config = dict(
    num_key_value_heads=4,
    init_std_up=0.0334,
    init_std_down=0.00655,
    learning_rate=0.00171,
    max_seq_len=256,
    doc_mask=False,
    max_steps=8826,
)
MLP neurons of a small language model. Each row is named by its layer, matrix (up: input weights; down: output weights) and neuron, and shows model dimensions 96-191. Each number is 128 + 32 x the weight over its row's rms, rounded and kept within 0 to 255. Numbers have three digits each.
After each neuron's rows, "fires in" lists the words (lower case) most often at its 100 highest values on Wikipedia text that the model never trained on.

L3.up235:112129096107183151146110115163127162120220092119170170166119121095086174092122113140077130118105165131149126082141136104103217129115139077142175100143138143177128121120164166109129175182159178136125143080062125136112122105106144131118176083147108105148171157160127126129113055111121067121
L3.down235:130167124112114124137112103124152099106082121108121090071185079105192101090118124134123177116123137114115175178115143120093110144186121149089192122099164147161125103106119108072137201171168139099150082128153191099108122127165143149114079140125102104088172081073130154113119116163198168128
fires in: "city", "cup", "up", "league", "country", "online"

L3.up468:117099138138137170151175158165096140117138110117092143127160188145112108110142148105141091118121134094123111112153083109147107129119141075158146136158153138136129097093038168114142128136140202159114068167120129159122158137108117084128131160141149138138110142086139091150093118083112149087
L3.down468:160120092129124065104208117099057093138122088145161148108167176208117149081082112107158090103107160125168089142128131163139186134150103091132099086120133103075126033139117162114156126144099115139112088127071153146138149129139065172146109126099168120140141112113196154107125112127120169159
fires in: "people", "april", "company", "completed", "complex", "complete"

L10.up437:149149123117124091123118202183113177058114095114127051142138115132115186148183117178109098174135105109068099116115165143175087034094149112111139130164160139152129179165136111046095139156105168088116167147086141101173062065159139076079154068131101134145114139164197139151145075111084135176
L10.down437:134162146130111131190135152141136142137125146104138146124112120094130138121108137126115115121117122100158137126134152155135102115094148120108135134126145149132157126105143163118119158136151116150123145106145123124136124126095144101121143156136185144138127136149114114168120126130106128128
fires in: "was", "were"

L4.up479:132079127172108107137089140128076164114114055117212086102137139152090196123113046103116119147184034095153109135095142126128139097115095088098172138118117192097129218137119162088135134187138146136085165140106127144095116182137149115151139079126156147111190121098086182096131061145095138146
L4.down479:100125122164125133119155134132127117128154114111095128108036124131110089118116160088169139206131122176110147155126083138129106095111142127130129123155072106072082110118090209116139130156083115138118167110089169116116140152121122172124172073136138045167095139144118076161162137127115125142
fires in: "during", "london", "left", "both", "legal"

L5.up14:146156143123091136160114094140131120120117107129142085118118153117131080150163079094082083092138067124104067058108175142097146105131145099205118153128143164088117130125127117052140184111116196120103145164103118168173141189148148074174150129165125187152138141078160177110144145124136143108
L5.down14:099125160102143074124106119101110144143149178124146136183149150084115129094119107095073116159081168115088205162141153144132116127151155163137110131191128166155115156169106162072112074136083187090134087115118090123099108116166100136131063124115128110156114134189057123189121151066183143168
fires in: "they", "about", "third", "film"

L10.up261:093065144113104068130076113102087142073113136128188149085194134129084129136067115161100052124163163126169124086093168111137101113169123080148120114109115180163176144152063133133128132190126187152090121080157152126087125122163132051143182050124142109154146187090146156165148100145115130155
L10.down261:159107138099113129135156074080134181078071151141159135031122172111118143060108147161105098155118122129176111081085120100124139117097127141120162127126085117113166144113089152146113145141101145193064086106110112134058137153131135110141153161133128165115193173167135171182148065170150144127
fires in: "other", "over", "together", "upon", "overall", "won"

L3.up622:084130131073110122126140132135067146108162080148201113197116176121093176103163081131151106094139135122166193144148130174124147137114162072095125155097123118129139162143087113077006105158130142077096174148144110123077101161131114129050172090133152154139169145122128146091088081136087101198
L3.down622:109164122109068107173121186131078158096181097137162086167142145126125192126137080107116117088096092059172133100100149184088118074150132066100137179122089144159137162128140135087067167177115145082101164127114134148101066161161146120093152112138169100178158186117142100128103073138133088136
fires in: "s", "reynolds"

L9.up324:119097155107125124185096175164137110144124196126187118154142185089116111101114178136160098138100085124151099108128165063157122098128129122078160101146138164168146131156126184141096154116133109114063158108142118116122147125098089118116146082089103089082076160123142101181124091106111103135
L9.down324:089116093108077136193105132151153119164152105132099137129127084118157112120114076101095128166102151101127169196117121112125157113077144186096151140142133118182112055149095160076114163152171095149132164104117116098111078077097129100143114117144217139150161086159103149138144112155081174140
fires in: "to", "are", "were", "renamed", "by"

L9.up352:155126121096086106110108129169160109161116144086149145211127154080090171110119082139119154148173084113112191118158121151085102096115130131134133141104067148106203159130152149096089151127143206079171125144087130192142125193160188120131160140090135163125165158107130143160142115156096126117
L9.down352:093188108107119186209165112135110143160094146177197167149130157159127175118152157158113097103159153050147150095130211128141144092197153166124108156104112132129091121158126116107098243127162167113103120106127154126092149166131122057107084155111118111125125087099127094161143148113157143120
fires in: "who", "thomas", "while", "d"

L8.up537:149094128091159101170113073173097169094197064142158108103154096173116108137133104150096108114116168139184099152105165146082186119103147062107182107140165154142157186148101139140121084179134112136123128121108105163151125127105207131134140142084121103125150115125124107150096149147180140092
L8.down537:120116166139164116140159083131160113124085105143096133126119118155164115105148216111097083185095155086158149158213126145157075111107137121133115145173067138180085002121123112165113137137098148161101102134107171154100151089084134115151091088102087126093134125124113134104194181095113109151
fires in: "other", "northern", "together", "meeting", "poet"

L3.up530:161119144078149111154129143170087133102116139119146129158200172096136110112142090147140145166123197072121134145145111158139160178131146104067086153116100135101115133173151158060091132064110139022101181138134098152130110137088202083090182063089161120168170112153137124145029147134141154061
L3.down530:118063123125145111127116134190183131107075122164116157176102158143068143113149172054104103077130123159171138103122198117133110143118111205127154070101057084162159099132179116106172212165130148149116095089174110143106155135122158114129102056122111163103151112174101086134176084135109114168
fires in: "since", "until", "once", "prince", "santos", "province"

L8.up394:109104139148113107152108121112145124149147108135188094190124166082074138111112114209125113092118154130114090100079194186131135117161115144145130130087137134086119114071167181082135170130144117137095163105182039134153049113142133106095135097102128158126122121157138130106130113163107061126
L8.down394:149065051184209119168112097130133118102084129143138137112152115149105155114112163120162161192154182105145105146138115112156158150098129127113143165121122122200102160147152093123080088169169201140149121134131149088084149118093119108098093099094124122123118129137179174084132107162192155140
fires in: "been", "between", "university", "after", "far"

L3.up376:135137182123094147134131126147120107083099138131123050147104131119169131156171120157070103150096097104126140095086160112119081119154117168150135156149168187112145148173106167088132130079171145080151119149128127201101150145092136133159121115172141116181155145104148146182109141116140087119
L3.down376:113094150119135159089134134128104125124197126117089160140058153134133079167132117150087157131130152136100162102112142100187032118114119110158129134164151148128095144134127090150135083080092195112093079092075099109132113183118078108166073161115130197143102122135168140106098166063167155117
fires in: "film", "films", "family"

L3.up623:080097156096138120217138158223110117113138167102147134100151177141082115140145158097070147119106100106102104107029110095142102168078120096072122171129083166158168172135155143128138132131117142098092173142127136096112118076084177131114171096060149159093149125146153089121098089152036135129
L3.down623:117151143144128159134194164074170126118103108084145142091114129174135175140119133147139148097174124134127129113068144128137093132106128141063153093125114130105132117095133081161125162117182125111123108149150187160076103084094082118143146203148149114110127147141123198103142105122133091107
fires in: "of", "such", "since", "french", "both", "province"

L4.up818:058158102126110175167095123150102130082084119176201089100076136131165168057128088143138097184088110091156153128111137151174141101125088131061139149110153117159139151143078153118115169147096153109106120105120136132085139148134124071142124127201111145130185102132202183152126054181089077137
L4.down818:107093124140195139131131102161192159116124155119123144134132101128079106168169128093083146113088117111033081130173128134170159173052109091111130148181165083131131079114124086136151079127117102142108118126114156178226131096147133091155074127150133161156104205151091124076166139134150102110
fires in: "it", "dutch", "fourth"

L5.up692:140148183094128123183119164115171116170168058118188130131129129114079082087118058112148115096123134128146117126118113132046135055088158144113152172107090108136065151134111156141136162192122133160116066133101084142138105155132130128112168090144157148135128124115138093119150091147179103126
L5.down692:136131118090095133093118068084176146120117174139149122110146160067146130107131121152130165144202075186130158095090100066100111146105144149140095118094107098135137171155097121085115091155135153108102131197117108129141099081151105158149120128127100103083182132083051169140116127166114097127
fires in: "as", "port", "portrait", "portugal", "native", "northern"

L5.up430:126153138113146138121109114163059130116146099094159121100141127145160076122121104103133136152120146147157169143103132189144139133202150110145149100125110156090176185203082150150126143121130146089096128114138138202164143212128093158150144147137134102125117138088178096134136127083101172188
L5.down430:121134152125134118164130117090110129116125208123159127107161158142124152114084078088099130118098075179109094159160106198098161136080171091125136106117106089169168147138159115115043125103160111149066089101151116131157136152101140167090121130106163186096127151165161125110165099195091160131
fires in: "april", "november", "until", "angeles", "june", "virginia"

L10.up663:156113176117150100148063173145125124132113147088126061134101141150110131159089141162139110191144094129115151144092129082151088096100108140112134120127128088124111178162164118164109174111145130145113170060161173091126059178106128149135139132139161123103064148156173146172165133126081095181
L10.down663:121097121054082168187154067122157098147110145135108070043150131091119146163119103113197141145114164157144138101173164113095138077152150147143115123151109101152115101114122174043141101141116127163088147141085089120135142135176137073096110149177202169111131128080102158105174095188130155121
fires in: "for", "of", "among"

L9.up162:115117094120132154115156188157113172135220038118135106172188150162134145082162075159164101134101172134155105130138129200087100126126158093115125132108080108108094144141123141123084132151153146111184140134143102143162060185095101131136153111103147111120136156146102084086093130139188140053
L9.down162:110164109117185101144124127132143121149125142109105103136131127131154108126143116098096145180121104125060180133175141109122122072109098149115134102156079087140116176114175161095164065117149089159080176106119105098165101114104127147135025081144113106105118139135098153099154091175087152086
fires in: "march", "june", "english", "july", "cross", "across"

L4.up157:141142163129113113148103133128106151059136141176158089155115161136126138139171141159108089090141109121203160084125150142138158137061136039179091166152132149187165165181079176099152092096119144119088163127069219146148081128140122123139154109088138114184123155110138133074093102118110128131
L4.down157:121137148118112129148157134087132139136181138110147092095104140163154107122107178086191080120106172154120065108112138043145067148135148081141114116163166128096141169104121148067112158160044111148118115114101125100143126136122083153094124159090163159145108156118185115032179215068163154157
fires in: "december", "became", "because", "becomes", "subjects", "decided"

L3.up512:111087122105116038110129217140120117119147115079148139180136145122047102127124083168166105188101114140114132174158098142130186124119104056089194150089070119107127181113123156094114156136163155102095174152151111131101104234098123158110158094083173091089183159099147091099102121097129164157
L3.down512:082116139088153148069128149120192107157177159081151131149087166098136117104116134118083158190117093171104125163126107151117073161050125171102135120137101160119161146140121061102139115156160142144205125142185104103180085118140179114103100146099131187176095119128103095099130142123134183134
fires in: "as"

L3.up83:108083172068101096147105166149094123151120034089182109120148134103126121135116077118108103137109072060094107145142205117082104117190108111151100158093115124104129133126135180153170182136184136089090146089154123144112072145123145065136133076096163187143133146127176106133177149163089115191
L3.down83:118051131119122141166130118153174110180081114152098118104144175065145177133079108147113176102103099172102086114101128068182145130112149120129085134142110126167111143093119110110090132106120117169169174130136103112082104103108147143139118156083176148063174133126127178177189094134096091106
fires in: "two", "five", "four", "for", "women", "some"

L9.up126:132137122115127064167149139101135136143124128138166084189128120093144126090149077116148095126164161090098118138091187162079172075094141137100082199177086083143100157155085165122092161131141157136103109099039133103119060137090158133125120088109122152143150138092168090169163083160094098107
L9.down126:169094081088185185145069101133099153121155196125165149177052213096073151113119150138106129112110082107123111078117115114189154163152093169156138133141096115096119146136115087107133130103120146099126132151181051206086109148123152111175074128072134107146140182110185155130118134100140073081
fires in: "that", "but", "if", "although", "what", "which"

L9.up460:130142143135086121175097231177146103140092153085122122140127140117080140084094090131115139160100145068134193105140135098095139136056132168081145178132086123129117191162144147116095155148164172129128182144120062159153080086083140100100190095085167075079115156131191107144188109123112105148
L9.down460:143126146082101170217139074126147121114086151083124173108093190140166122099108156153113124173113125165185115116189133098143127111094134133136167123162138146142124077174056122157115107104149152130120148147122110131178144082123133065145066151171190102074165142090097152145106094109087116121
fires in: "and", "been", "as", "being"

L5.up882:086116135140124123173128151139156138104119073119118106220164113125031131121151175154122103133110170060155133104127120121075134094105108092128165165064119111182170080165110161058042156140111151034119136174135189135124144117130147132133171053157171107122092154134165120164077102111160058147
L5.down882:150067128131084168100191121136163148182101171100116120114211121185102110085145147161150135145093123130166122219074171121174127130140133129081136091153086140110112085142142106102104123115109145131199139183105104173130137172104100134100172165124137109150097134103105115116196085161085148144
fires in: "is", "established", "published", "personal", "television", "was"

L4.up129:149183165109134114179119130100150131166146050126105156106193140088098095140158062129068072065140124075141139152132155201080110099118104120094111124142185145109114131103157153081159141169162116104127130078116098147129096141098131031146147121115118203213181157075110129098126142163079121112
L4.down129:159141150118121181181165202061172109114073085086198185153092125083175166071160110183130124098154107132144180130141168140119132085140121055097067169127157097165069119117155129116134132139151177135148131198108118106128101200114211078105148137134119142092161115127128127122132087168113104094
fires in: "new", "los", "great", "loss", "oldham"

L5.up269:130138121150087053145098197168136124095146158102126057134063117146126071111133109156111060148105077079135125140134169106135128165179100154105147158126118201074103173179131166082137115130112156103151123136177120118143079164098170055123120139121200186135157112147187072129101151205120128184
L5.down269:141089195129085137123171113119123071117134133116088182133164168130146082151141138087180133161104144134124091165122116153194078133136135160106160095139133076142174135135156128153059127148127135157088089122148143133146092071095078079113123116168099146109076111136139166117154160099100128115
fires in: "she", "until", "as", "where", "who"